Weights of a small GPT-style language model, trained from scratch on English Wikipedia.
Size: 8 layers, width 384, MLP 1536 tanh GELU, vocabulary 32000, 26.5M parameters.
Architecture: no biases in attention or MLP, tied embeddings.
MLP neurons of a small language model. Each row is named by its layer, matrix (down: output weights) and neuron, and shows model dimensions 32-127. Each number is 128 + 32 x the weight over its row's rms, rounded and kept within 0 to 255.
A block is one neuron, or neurons of one layer that tend to fire together. After each block is what it responds to, as a language model described it from the Wikipedia text at the highest values.

L2.down254 [100 144 117 180  84 138 113 113 125  94  80 173 155 122 187 110 126 139 105  87 118 129 195 133  52 123 121  89 124 155 182 128 159 152 138  78  92  95 171 155 137 109 136  98 110 147 105 141 103 101 125 120 148 100 114 172 104  64 159 138 141 158 133  54  98  63 140  82 148 102 111 124 153 121 153 144 193 132 173 118 155  70 124 123 119 124  97 138 131 176 162 131  89 101 149 140]
L2.down414 [125  90  88 164 115 127 116 125 126  74 104 176 167  81 121  86  81 166 115 137 154 122 115 176 139 135 215 203 112 114 100 136 158 130 115 161 115  51  99 137 135 141 122 116 146  97 172 125 155 158 126 124 169 140 114  97 116  93 105 120 107 153 132 117  96  89 154  77 102 149 110 123  90 153 139 107 139 126 119 133  91 163  83  65 145 117 147 138 105 153  88 176  86 156 135  75]
L2.down603 [162 123 108 142 135  77  75 118  80 144 109 154  90 136 108  98 116  86  95 164 156 125  96 130  84 123 113 130 131 168 133  98 101 178 119 155  91 152 131 156 124  98  84 104 150  84  82 101  99 127 117  98 132 135 106 141  99  85 138  82 128 126 168 166 130  33 182 122 116  97 117 111 125 115  89 120 126 112 125 101 119 141 104  24 122 126 154 133 167 156  77 144 132 122 104  81]
L2.down766 [186  75 116  94 142 142 132  82 138 108  91 191 126 150 153 114  98  75 138 101 154 163 170 114 124 129 157 122 180  81  55 103 168 134 158 124 113  99 103  75 167 144 162 131  77 127 160 112 157 102 108  82 120  94  83 161 143 144 140  74 154 168  53  84  88 114  87 104 146 109 172 117 148 137 147 138 117 161 133 149 115 101 143 119 152 159 131 187 130 123 108  74 125 194 134 161]
L2.down782 [125 123 211 175 133 140 116 137 155 109  83  73 169 119 119 160  89 138 149 182 163 103 113 147 106 146  35 106 102  91 126 134 113 148  80 131 112 100 179 176 155 103 132  44 174 142 139  89 120  94 163 100 138  75 123 143 103 138 149 167 111 201 157 137 132 113 140 110 104  76 145 149 112  96 142 168  58 129 114 112 167 140 110 180  93 174  92 111 103 151 109 126 134 179 100 129]
L2.down994 [129 102  85 126 144  69 168 151 101  85 117 132 142 149 128 181 108 148  99 152  95 134 191  85 108 173 141 106 165 148 150 101 161  78 112 172 112 133 150 132 179 151 138 153 150  98 153 130 175 100 154  85 106 146  85 114 112  86 152 135 138 106 187  85 117 138 103 109  94 119 163 106 114 199 138 147 125  90 137 124 117 156 108  47 180 171 134 110 188 103 112 100  76 148 166 147]
L2.down1224 [173  95 122 142 111 106 147 128 102 125 145 150 113  57 119  88  50 121  81 130 153 139 165 100 117 149 145 167 165 106 159 136 190 132  94 149 165  82 144 155 145 153  76  84 105 149  88 113 133 100 110 179 153  92 120 136  97  91 127 104  94 156 186 102 137 127 123 102  86 141 139 143 117 171 145 178  82 119 118  87 123 108 112  86 106 195 220  79 141 143 135 129  99  74 147 148]
L2.down1533 [110 118 128 169 139 131  96 163  96 113 151 143 169 146 124 131  96 131 120 128 130 160  55 149  91  97 118 102 142 104 125 115 128 145  55  80 151 112 109 119 110 132  95  78 148 129 130 119  95 181  99 135 146 128  96  93 155 187 155 122 145 119 122 108  81 122 114 143 111 107 104  75 149 149 150 121 182 154 145  86  76 116 144  72 116 111 108 141 152  36 126  20 133 135 158 127]
Description: Table row-end pipes. Pipe separators closing the last cell of a table row in stats and results tables, e.g. after "—", "2–1" or "3.8", before a line break.

L2.down313 [ 77 123 134 182 130  85 133 121  90 127 113 128 157 199 101 125 101 110 174 122 149 130 133  93 150 137 125 156 124 121 208 111 111 189 124  92 154 143 113  98 142 128 206 149 101 118 124  95 124 155 118  76 155 134 105 106 146 105  71 143 178 133 195 101 158 138 164  95 119 156 163 137 131 134  95 154  90 147 132  58 119 166 148 186 128 123 185 170 170 123 130 132 195  74  79 129]
L2.down542 [104  73 155 118 120 128 138 155 127 115 137 142 185 125  83 138 143 111 148  95 154  78 125 152 127 152 158 102 123 153  81 130 134 136 145 102 127 116  94 104 131  65 109 101 143 143 158 115 197 141 150 133 191 192  94  72 156 129 103 111 121 103 132 179 110  88 152 104 123  93 123  74 146 210 162 136 167 120 148 137  52 187  66 148 164 139 152 178 129 110  78 115 132 135 133 116]
L2.down972 [ 83 149 145 136 106  80 126 143  95 122 145 158 167 125 117 162 157 137 129 178 126 184 136 114 123 132 147 117 103 184  65 120 137 106  79 106  65 222 151  77 147 137 129 101 165 146 221 145 138 158 139 139 145 160 140 122 166 127  84  90 147  98 155 103 195 165 118 115 151  50  87  90 111  93 161 153  63 147 166 158  93 166 104 104 151  92 149 121 172  98  98 105 120 130 182 156]
L2.down1153 [131 106 101 177 129  97 136  97  83 145 142 125 146 117 125  98 130 130 187 149  90 160 160 207 143 191 162 112  64 113  84  98 160 125 135 188  64 118 121  90 133 164 147  89 124 153 127 138 142 106 111 142  81 133 133 146  53 143  93 199 115 145 147 102 103 139 132  96 121 184 112 139 123 111 101 141 143 200 147 111 152 179 196 146 181 129 151 125 175 124 101 112 172 103 143 123]
L2.down1318 [121 106 165 140 118 108 101 111  95 135 145 134 109  81  70 165 143 122 133 120 139  97 116 134 105 130 105 110 102 126 113 117 153 146 129 111 158 146  60 100  80 138 110 112 113 132 145 119 112  98 125  79 106 139 179  97 101  85 192 131 120 146 132 109 120 190 110 139 134 142  78 111 131 158 115 119 133 157 126 117 139 110 113  71 168 148 138 117 119 137 121 104 129 131 126 106]
L2.down1384 [116 180  99 119 152 172 109 141  92 184 120 150 130 165  80 123  76  98  94 138 141 147 112 119 103 174  87 170 124 162  89 144 114 153 166 138  67 101 128  82 123 137 107 146 155 123  97 100 175 132 102 142 117 106 178 112  96 130 148 158 231  93 172 117 203 123  99 121 113 168 130 143 154  86 180 128 159 134 108 129 134 151 158 104 128 150 138 139 169 118 202 102 139 183 128 179]
L2.down1449 [217 134 143  84 122 133 176 154 181  80 154 144  85 155 108 170 111 171 105 110 160  85 120 187 181 151 108  87 151 135 143 153 162  97 108  95 140 157 126 121  97 140 126 103 168 144  83 123 125 157 111  85 140 154 148 112 117  84 114 197  71 118 132 125  72 141  75 147 124 116 153 159 121 131  69 145 150 131 161  80  96 134 170 152 119 133 137  87 123 147 152 106 147 138 150 194]
L2.down1475 [ 93 112 103 161 177  71  98 148 127 120  85 185 136 142 151 158  70 150 115  86 134 127 161  84 112 149 149  74 127 122 100 108 151 109  87 147 109 137 136 162 105 145 112 134 108 166 139  89 114 141 152 111 121 165  70 164 119 113  73 107 102 147  98 142 110 119 108 117 179 167 102 138 161 153  91 151 133  60 139  69  96 139 124  96  97 103 107 161 166 128 136  69 192 132 197  85]
Description: Numeric table separators. Mostly the pipe cell separators in number-heavy Wikipedia tables (climate data, vote counts, league stats), plus some numbers, coordinate symbols like ′, and quantity words like about, above, century.

L3.down52 [119  93 120 113 154 132  98 139 163 182 133 149 136 157 169 100 189 165 134 137 122  75 129  75 125 142  76 170 119 117  77 113 146 108 151  92 216 157 103  99  93 131 177 109 110  85 143 161 127 145 115  62 147 156 133  83 166 114 147  29 148 120  82 106 176 117  91 154 113 156 121 152 165 121 115 146 145 129  80 110  84  95 141 106 127 148 211 165 160 104  92 133 137 154 137  82]
L3.down228 [151 148 135 147 147 121 168  96 102 130 134 190 110  80 123  75 126  86 192 141 121  43 111 140  75 106 182 127  94 155 137 129 134  78 128 148 191  91  88 112 119 152 127 147 129  74 107 138 119 136 158 101 128 121  91 110  96  73 138  90 148 120 139 102 147  43  88 186 127 138 150 129 132 137 111 164 175 100 127 137 180 151 136 144 104 164 109 197 185  90 182 137 120 104 120 148]
L3.down384 [144  59 160 110 149 153 133 102 140  97 138 156 138 138 171 145 103 122 123 140 164 192 158 160 150 117  93  96 118 102  65 127 171 123 183 149  85 176  93 147 148 183 176  77  80 147 140 144 149 118  69 146 162 179 198  74 169 115 140 163 129 154 101  76 151 179  85 127 112 131 116 100 104 103 101  76 128 138 151  50 132 135 176  92 152 114 107  95 175  75 155 131  69 129 159 160]
L3.down851 [131  83 107 148 119  93 153 115 129 136  80 109 172 164 100 131 220 124 158 116  77 101 172 115 165 123 151 125 178 172  93  91 125  71 124 175 113 110  57 120 124  95 113  85 190 144  70 169 123 161 111 134 222 125 108 111 140 135  92 100 136 121 111 110 128 104  80 170  84 138 107 171 128 151 148 143 119 148  88 189 150 124 125 133  88 132 113  95  84 120 124 135 181 201 151  54]
L3.down866 [194 126 111 169  84  97 102 138 109  83 146 135 105 163 147 169 114 173 156 122 158 107  94 135 140 110  93 129 134 107 143 170 132 161  89 157  60 118  93  78 175 115 111 115 117  58 125 122 174 167 149 107 141 150 173 121 140 150 185  78  91 148 135 129 150  85 176 116 155 177  62 127 116 151 110 128 174 125 124  82 136 147  53 115 174 110 156 150 178 138 107 109 100 152 112  95]
L3.down1329 [185 157 157 136 115 166 157 113  70 150  41 192 172  88 115 116  96 147 118 137 113 168 143 136 154 139 182 139 133 127  78 132 158  89 120  90 149 127 132 187 145 106 115 116 110 143 131 132 149 101 105 113 193 158  96  92 149  74  93  70  84 135 186  97  78  96 143 147 103 122 122 176 189  87 147 128 115 166 192  60 152 105 145 143  95 103 111 123 112 133  78 129 143 109 151 135]
L3.down1415 [156 110 147  93  73 136 135 128  98 167  92 124 129  24 116 133 192 178 175 111 128 116  88 127 114  99  84 112 171 139 117 107 100 138 117 113 167 108 127  98 104 126 164  80 141 150  96 150 129 114 118  89 143 164 143  99 160  96  97 144 139 165 103 108 114 104 151 152  89 140 136  93 160  80  94 153 150 108 142  72 154 133 138 158 121 139  81 192 133  74 133 190 150 191 133 161]
L3.down1433 [176 144 195  86  74 181 142 146 141 132 101 210 100 133 119 110 129  78 145 129 127  56  85 159 146 151 107  98 129 122 177  95 148 108 125 120 146  97 200 144  95 148 168 157 156 109  52 170 141 101 108  99 127 133  60 137 104 118  95 123 120 132 150 171 139 135 124 122 174 193 134 115 126 139 187 100 126 142 114  65 119 103  86 114 130 174 105 147 174 121  62 104 151 141 143  87]
Description: Post-number units and delimiters. Tokens right after a number, chiefly table pipes between numeric cells and unit words or pieces such as mm, fps, metres, yards, per.

L5.down1176 [ 74 135  97 148 136  67  89 135  81  97 164 196  89 102 152 152 126 120 133 131 160 136 152 150 125 130 113 148 156 117 146  98 101 118 181 140 145 120 142 158  69 109 157 145 165 113 109 124 100 196 107 120 159 121 165  94 191 102 117 120  73 175 159 171 151 106 140 170 111 135  85 176 105 140 127 113 156 118 173 103 160 102 168 148 149 112  83 138 168 136 139  90 164 140  91  65]
Description: Plural word endings. Plural suffixes and plural or object words ending a phrase before punctuation, such as "-s" in counterparts, Rings, Lettres, and them, years, colleagues.

L5.down813 [105 124 123 111 136 124 187 158 165  79 124 139 134 130 131 154 101 157 155 137  91  64  67 122 110 111  80 117 122 144  78 110 160 209 129  87 111 101 138 103 101 140  74  82 168 135  31 104 122 141 129  75 112 165 130 140 162 129 144  99  66  94 153 151 107 139 127  89 179 130 106 135 104 148 151 175  73 197 126  89 102  59  90 158 111 192 117 111 137  72 123 135 113 131 176 145]
Description: Repeated rare-name pieces. Later word pieces of uncommon multi-token proper names or titles already mentioned earlier, such as Fuku|naga, Takeal|ot, Kel|sey.

L5.down1114 [113 187 175 175 187  99 132  82 112 137 127 116 172 106 197 202  91 128 141 112 117 175 179 125 106  84 127  95 103 117 131  42  64 135 112 118 128 112 103  98  96 149  92 109 112  95 127 128 117 169 119 139 108  93 156 125 139  98 141 144 194 157 122 132 142 140 154 137 109 131 129 168 112 125 166 146 143 132 107 113 104 166 174 121  82 161  73 189 116 110 177 132 180 110 112 184]
Description: Table row ends, spatial words. Closing pipe at the end of wiki table rows, often after an empty cell; also spatial particles like up (to), across, atop, trailhead, Back.

L2.down170 [143  87 114 140 108 189 121  91 120 102 155 164 136 127 149 141 146 156 171 172 158  91  78 127 166 100 127  98 114 108 146 191 129  92 116 164 162 122 142 156 162 113 176 107 165 154 141 142 122 120  95  98 155 139 136 114 112 145 139 141 193 162 154  74  97  85 149 135 112 169  96  72  94 128 133 187 134 128 162 202 127 159  30  98 128 130 118 146 144  92 106 121 109 153 135 128]
L2.down189 [145 113  69 113 127 138  91 116  93  85 165 121 160 142  83 126 133 123 118  94  99 126 131 125 152 125 164 138 133  96 137  99 124 100 103  68 120 150 140 149  95  82  95  98 119 166 108 155 165 112 148 149  94  84 171 133 117 170  87  60 104  99 134  89 120 127 142  96 129 118  76  85 141  89 131 126 107 138 116 145 153 135 117 126 144 165 154 112 199 151 116 191 108  81  79  94]
L2.down393 [116 121  99 110 102 104 125  72  83 106 171 100 147  61 122 187 105  95 120 151 163  86 146  80 155 162 178 108  47 145 133 122 187 112 110 129 106  81 221 105 137 113 101 113 101 164 155 104 197 138 181 121 143 142 115 170 161 152 184 143 118 145  93 128 162 164 163 141  85  75 161  83 102 159 111 129  98 149 131  62 191 141 133 104 175 103  94  92 151 110  69  98  99 107 185 140]
L2.down1040 [128 128 102 124 168 135  75 112 131 143 160 120 121  92 145 125 104 182 102 149 103 143 123 147  96 204 153  90  98 124  95 114 122 121  82 125 133 125 128 174 139 107  96 101 113 155 119 141 176 107 155  92 184 120 154  65 178 115  65  79 137 138 126 135 141 122 113 133 112 160 136 123 117  98  90 167 157 111  83 155 116 151 120 101  70 102  88 132 158 100 162 118 113 134 147  79]
L2.down1085 [138 118  92  80 136 158 145 126 134 107 110 131 103 125 128 154 108 112 196 149  88 109 132  36 148 138 162 103 133  88 126  84 103 132 154 168  97 122 119  89 138 205  58 132  73 142  81 139 110 129 140 176 149 102 123 171 151 131 129 118  74 188 158 116 113 154 126 127 164 128 112 127 113 123 104 172 205 138 200  58 176 139 106 148 106 153 136 148 118 104  94 130 112 113 161 126]
L2.down1116 [107 155  94 126 194 150 150 115 161 120 134 114  58  46 140 112 170  95 119  98 101 141 109  99 189 106 165 118 141 152 146 132 100 158 144 166 124 129 173 111 135  91 131 127 132  96 125  86 139 142 149 147 149 136 110 150 162 142  89 170 144 142 120  76 177 119 163 147 145 161  95 105 127 121 126 124 168 115 126 111  88  93 135  58 125  92 145  96 105  99  56 106 105 168 116 188]
L2.down1149 [167 129  82  96 137 136  90 127 140 113 125 123 107 136  86 150 144 139 152 195 212  92 122 144 165 127 101  98 103 141 107 149 125  78 115 183 149  79 124 144 108  99 127  74 107 131 106 170 130 123 255 108 110 124  84 182 157  87 161 149 133  73 134 122 167 155 116 116 104  91 135 149  70 148 118 130 119 121 119  92 202 128 154 134 173 171 127 166  97  83  83  78 118 103 132 167]
L2.down1419 [131 113 150 126 228 134 155 147 150 112 116 117 133 157 105 131 142 133  71  90 164 136 103 105 131 157  98 130  95 145 128  99 101 148 142 161 153 105 134  87 126 159 125  88  54 186 112 147 107 105 150 113 162 101 134 152 162 134 127 132 139 173 106 144 194 148 125 106 139 193  50  76  88 100  97 139  52  94 151 166 127 128 146 163 138 135 113  75  95 125  79 170 172  36 121 145]
Description: Repeated-word inner fragment. Second sub-word piece of a capitalized name or word already seen in the preceding text, such as B-in Quraya, K-el-sey, Dor-stenia, Blaze-r.

L2.down74 [110 158 112  74 181 117 114 112  91  86 158 116 103 133 145 128 104 161 118 158 171  97 119 127  53  81  93  91 122  76 141  81 139  88 136 104 173 112 111  98 147  90 121 110 132  58 129 133 107  90 161  55 164  18  67 128 130 177 134 123 148 107 131 142 180 148 140 112  71 122 119 163  64 124 162  91 129 129 153 159 158  88 161 136 145 142 175 110 149 170 105 122 133 159 129  74]
L2.down109 [194  78 132 143 158 135  93  79 105  87 119 168  85 117 103 102 132 147 152 100  67 184 159 120 190 141 119 164 145 118  78 152  96 124  95  69 145 157 178 171 143 156 109  83 119  85 121 126 128 147 102 122 158 174 202 110 180 157 143 105  75 177  53 121 162 106 158 123 120 103 117 107  49 118 164 132 153 159 163 132 146 157 213 127 204 103 142  96 114 125  95 193 109 109 129 104]
L2.down227 [ 75 129 135  93 102 122 135 158 115  84 150 110 114 142 143  39 114 120 144 101 117 146  29  49 127  85  94 122 112 146 181 104 158 101 135  72 155 121  89 154 162 149 147 127  40  92 100 149 131 123 112  65 171 120 130 104 112 196 126 121 128 116 101 105 116  71 111 150 139 170 188 130 116 167 126 108 154 131 131 123 148 124 143 143 132 132 162 172 121  99 101 152 184 150 127 117]
L2.down1033 [153 180 128 134 122 168 112 113 172  72 128 123 139 175  92 195 102 121 134  87 126 176 146 144 167 123 159  81 113  91  37 144 122  86 158 102 141  69 148 134 153  53  68 241 104 145 110 115 142 157 112 132 143 125 160 118 125 106  38 153 100 109 159  70 162 139 118 137 149  71 104 142 124  80 104 107  98 144  97 106 141 139 151 111  98 108 102 138 107 115 109 102 149 153 128 169]
L2.down1118 [ 98 150 169 104 172 132 137 207 104 195 113 180 143  75 104 119  88 111 139 121 141 121 140 189 151  58 153 104  99 102 175  99 148  93 120  77 147 121 113 148 127 107 178 118  99 156 146 119 114 147 124  96 131  96 156 177 135 176  82 172  98 110 128  86 139 105  92 148  88 147 125 189 161 107 110 139 187  93 135 142 144 149 130 129 147 178 103  45  96 101 113 158  98 108 169 170]
L2.down1175 [147 153 118 147 109 136  87 176 139  45  89 118 132 152 135 100  96 146 119 156  83 163 152 116 111 131 144  97  56  83 146 177  92  93 138 119 134 133 122 148 112 133 120 119 151 131 126 112 120 110 115 154  80  93 173  72 154 128 164  95 105 158 131 156 147 145 104 174 143 148 150 148  99 146 109  79 138  71 129 149 129 181 160 155 181  99 144  98 121 126 165 117 132 139 162  83]
L2.down1378 [139 127 164 115 211 103  90 115 106 192 109 142 141  84 128 180 119  84 194 140 107 173 155 130 126 163 142 131 135  95  90 145 111 175 121  59 121 122 184  78  92  59 124 139 114 107 172 154 159  97  85 129 109 168 135 123 102 135  65 141 164 111 173 104 105 163 148 125 131  81 158 112 144  99 157 116 140 103 146 152 101 138 123  97 158 134 161 133 126 155 101 143 148 136 108 143]
L2.down1503 [118 124 129 120  96 139 112  94 150 185  90 127 143  63 155 178 135 102 128 120  91 147 107 148 132 143 150  79 156 131  89 161 125  84  99 122  83 114 146 110 138 123 109  96 113 108 137 103 106 176 153 169 150 139  92 174 158 142 110 104 143 164 103 123 109 128  75 127 153 171 119 113  78 179 144 184 100 137 103 180 129 127  82 157 132 157 108 152 137 160 112 123 101 164 213 125]
Description: Plural noun endings. Plural suffix -s and plural nouns, mostly for groups of people, e.g. People(s), merchant(s), Supporting artists, workers, archeologist(s).

L3.down141 [120  75 161 111 158 145 102 148  73 174 143  84 153 100 160 168  96 115 128 124 136 116 159 135 129  81 104 158 140 137 123 125 123 128 127 127 198 131 104 154 133 174  84 153  82 101 114  88 144 110 100 120 104 110 103 177  51 124 152 149 195  95 122  65 139 168 136 145 153 131 134  97 149  92 100 169 132 108 135 115 142 182 158 154 134 189 122  86 105  83 143 145 122  40 110 139]
L3.down399 [ 45 131 133 103 105  72 159 110  97 173 124 180  91 131 181 114 137 145  76 132 108 158 145 167 112 115 126  95 131 111  90 101 192 132 119 156 148 152 140 147 174 107 152 111  97 131 122 155 108 127 141  93 119 121 156 120 193 116  97  98 195 121 184 102 151  73 183  66 165 110 144 111 128 111 112 214 155  99 113 126 167 126 128  49 120  83 112 134  78 153 147 143 148 134  84 105]
L3.down970 [128 109 201 138 167  73  96 162 125  89 125 129 145 118 153 124  82 120 148 140 102 181 211 139 175 106 148 161  93 137 166 139 131 109 161 126 134 132 187 161 160  94  76 170 113 161  96 134 163 143 131 112 163 135 128 123  66 107 121 113 191  82 122 102 145 119 159 100  45  37 130 118 158 100  87 137  85  80 177 131 152 103 144  77 123 139 112 105 104 148 114  81 126 100  83 122]
L3.down1002 [ 67 160 136 164 152 145 100 196 147  89 103 143 117 186 143  39  84 125 180 109  50 160 107 156 151 106 139 131 133 108  89 131 127 150  89 140 172 170  88 119 104  83 135 114  94  90  79 140 132 118  93  79 157 157 161 110 101 126 165 132 122 119  91 139  75  97  94 157 149  45 133 169 132 140  92 150  78 143 143 130 209 145 175 156 147 169 104 171 122 105 168 101 100 154 179 144]
L3.down1184 [109 112 112 105 131 110 173 124  96  23 119 175 119  70 170 129  86 141 123 160 135 174 110 150 117 113 100  81 169 162 107 127 149 143 128 113 166 145 135 208  98 152 116 141 126 126  95 110 126 160  93 148  75  64 139 127 118 130 139  95 190 140 156  78 114  93 161  51 149 156  80 177 141  70 110 157 119 121 136 123 161 129 165 164 170 138 122 130 179  69 134 113  71 126 111 150]
L3.down1250 [100 105 190 116 125 101 171 179  90  86 146 105 133 126 180  79 140 142  71 157  91 175 167 159 138  83 135 133 121 103  85 153 145 116 137 182 148 121 112 174 177 137 128  90  68 143 134  98  75 122 126 145 152 135 195 175 111 116 116 149 141 144 142 104 131  63 156  91 176  89 120 172  99 115 146 183 170  70 166  65 138 113 151  78 120 141  97 122  66 121 109 110  91 121 174 131]
L3.down1268 [105 118  90 117 172 138 194 141 144  87 182 149  99 116 203 189 142 162 110 139  85 152 113 135 137 113 121 124 109 165 171 116 170 140 112 130 117 161 128 167 126 121 106 107  92 154  63 197 103 104 126 148 119 101  67 180 170 137 176 179  97 162 158 158 106 115  62 186 119 116 107 173 196 168 117 128 137 142 137 195 185 136  94 108 137 102  69 153 155 174 123 134 129 183  80 118]
L3.down1459 [106 141 110 137  71  68  74 115 156 122 165 195 141 133 122 136  45 155 145 180  92 194 133  36 118  97 125 102 120 153 126 126 107 112 108 132 208 140  72 122 145 108 181 100  94  60  99 122 150 183 132 116 142  86 116 112 139 128 136 142 127 122  55  82 148 142 161  86  96 136 140 113  98 111 127 129  71 151  68 100 113  89  78 125  92 211  98 181 149 136 143 115 112  94 149 162]
Description: Table row-ending pipe. The closing pipe at the end of a markdown table row, just before the line break, in sports stats, election results and filmography tables; also long ---|---| separator runs.

L3.down188 [103 103  69 145 117  72  89 109  74 183 140 112 109 169 109 110 144 135 141 115 151  93 172 130 166 109 155 122 130 181 112 109 122  75  91  71 119 134 135 120  91 126  87 197  84 163 132 185  91 128 174 123 151 136 141 124 140 103  75 109 109 125 119 131  98 127 123 129 114 137 126 111 114 159 134 121 137 104 113 109 121 187 168 158 123 115 189 140 121  68  95 106 122 114 107  99]
L3.down320 [141 161 111 154  91  66  72 129  93 129 134 140 141 131 151 130 121 137 148 108 133  83  92 107 150 191 133  97 124 118 174 144  68  78 170 144 130 109 155 140  96 101 137 153 132 159 126 115 167 184 186 145 149 144 124 133 127 124 169  98 100 122 135 113 149 131 164 126 132  74 139 124 153 115 124 103 158 193 150 158 144 104 135 143 111 105 121 115 123 123  95 128 138 122 112 170]
L3.down353 [131 117  85 132 146  96 107  91 127  91 157 113 115 106 116 129 100 126 117 111 123  65 159 106 121 196  91 159 136 151 131 121 114  99 137 126 157 102 174 134 141  99  86 170 119 129  77 138 185  95 114 144  97 173 191 166 108 115 142  82  82  87 204  68 133 110 162 171 134  92 115 108 144 155 120 146 105 144 105 161 174 130 100 149 184 169 165 172 140 133 104  51  64 184 173 143]
L3.down420 [168 227  64 140 118 118 109  91  81 114 120 132  80 137 155 125 155 110  88 100  83 135  83 145 175  88  86 126 162 170 122  90 127 187 149 124 132 137  92 151 112 110 119 125  90 143  94 145 103 180 123 128 136 172 150 115 144 137 118 112 103 104  90  82 115  89 117  94 190  78  66 102  76  94 107 174 121 198 138 154  91  89 130 141 121 167 192 100  91 158 180 160 149  78  88 140]
L3.down862 [148 107 146 156  84  85  98  97  94 196 120 169 149 141 121 122 190 110 218 141 134 116 136 128 133 132  85 131 115 168 123 130  94  86 150 139 116 174 167 142 144 184 138 172 100  94 119 152 144 140 247  86 144  75  95 194 176 178  98 112 121 117 134 104 115 136 137 109 100 128 133 157 111 110 144  74 116 107 181 137 112 133 159 154 166  65  95 150 117 127 159 156 151 154 133 153]
L3.down900 [ 94  90 105 100 153 113 104 121  93 152 127 172 143 147 100 181 137 196 157 147 129  74  86 151 169 106 100 127 169 159  81 121 120 143 201  61 102  88 138 112 122 161  67  73 219 155 144 109 190 124 121 123 170 178  94  98 173  87  64 141 110 108  98  76 146  84 102 135  97 114 113 169 149 204  90 147  91 168 179 124 156 152 151  79 160 129 141 153 128  91 169 196  95 165 107 166]
L3.down1163 [135 123  82  95 133  99 138  97 120 169 136 162 136 123 123 153 140 138 163 168 125 128  69 119 174 158 108  50  67 156  78 138 134  71 153  83  99  68 151 128 115  65  93  95 112 159 119 115 227 161 148 144  97 140  96 156 165  90  75  83 145 131 117 131 198 127 133  98 119  62 125  92 134 135 125 118 125 108 127  85 160 104 177 131 123 159 126 165  99 112  71 116  99 145 133 139]
L3.down1226 [123 115 140 144 131 176 231 112 152 122  80 146  96  95 102 110 140  94 137 177 137 103 132 105 118 115  74 140 135 161 115 122 132  97 106  89 145 132 113 170 211  97 160 160 104 133 111  85 141 165 107  67 193  78 114 197 147 119 135 104 150 200  58 120 110 158 103 128  74 103 120 101 163 176 119 139  60 124 145  85 163 163 101 171 154  97 109 132 193 132  75 151 108 119 180 145]
Description: Repeated name completions. Later word pieces of a proper name the text has already mentioned, such as a person, place or team, e.g. Dhill|on, Nietz|sche, Ritch|ey, Aja|x.

L5.down900 [128 111 110 120 149 112 215  92 132 129 106 131 138 122 148 133 140 116 147 178 153 168 141 115 140 113 197 112  87 184 112 132 165 141 117  81 128 196 102 124  74 149 152 108 152 144 133  99 154 149 123 128 135  79 108 140  87 146 134 135  80  97 193  93 128 136 112 167 143  79 118 118 146 145 137 101  81 149 123 139 143 132 137 188 126 170 166 110 142 141 129 137 165 153 122 111]
Description: Before-a-number predictor. Separators and function words right before a number: table pipes, slashes, and "of", "and", "aged", e.g. "total area of", "| 264".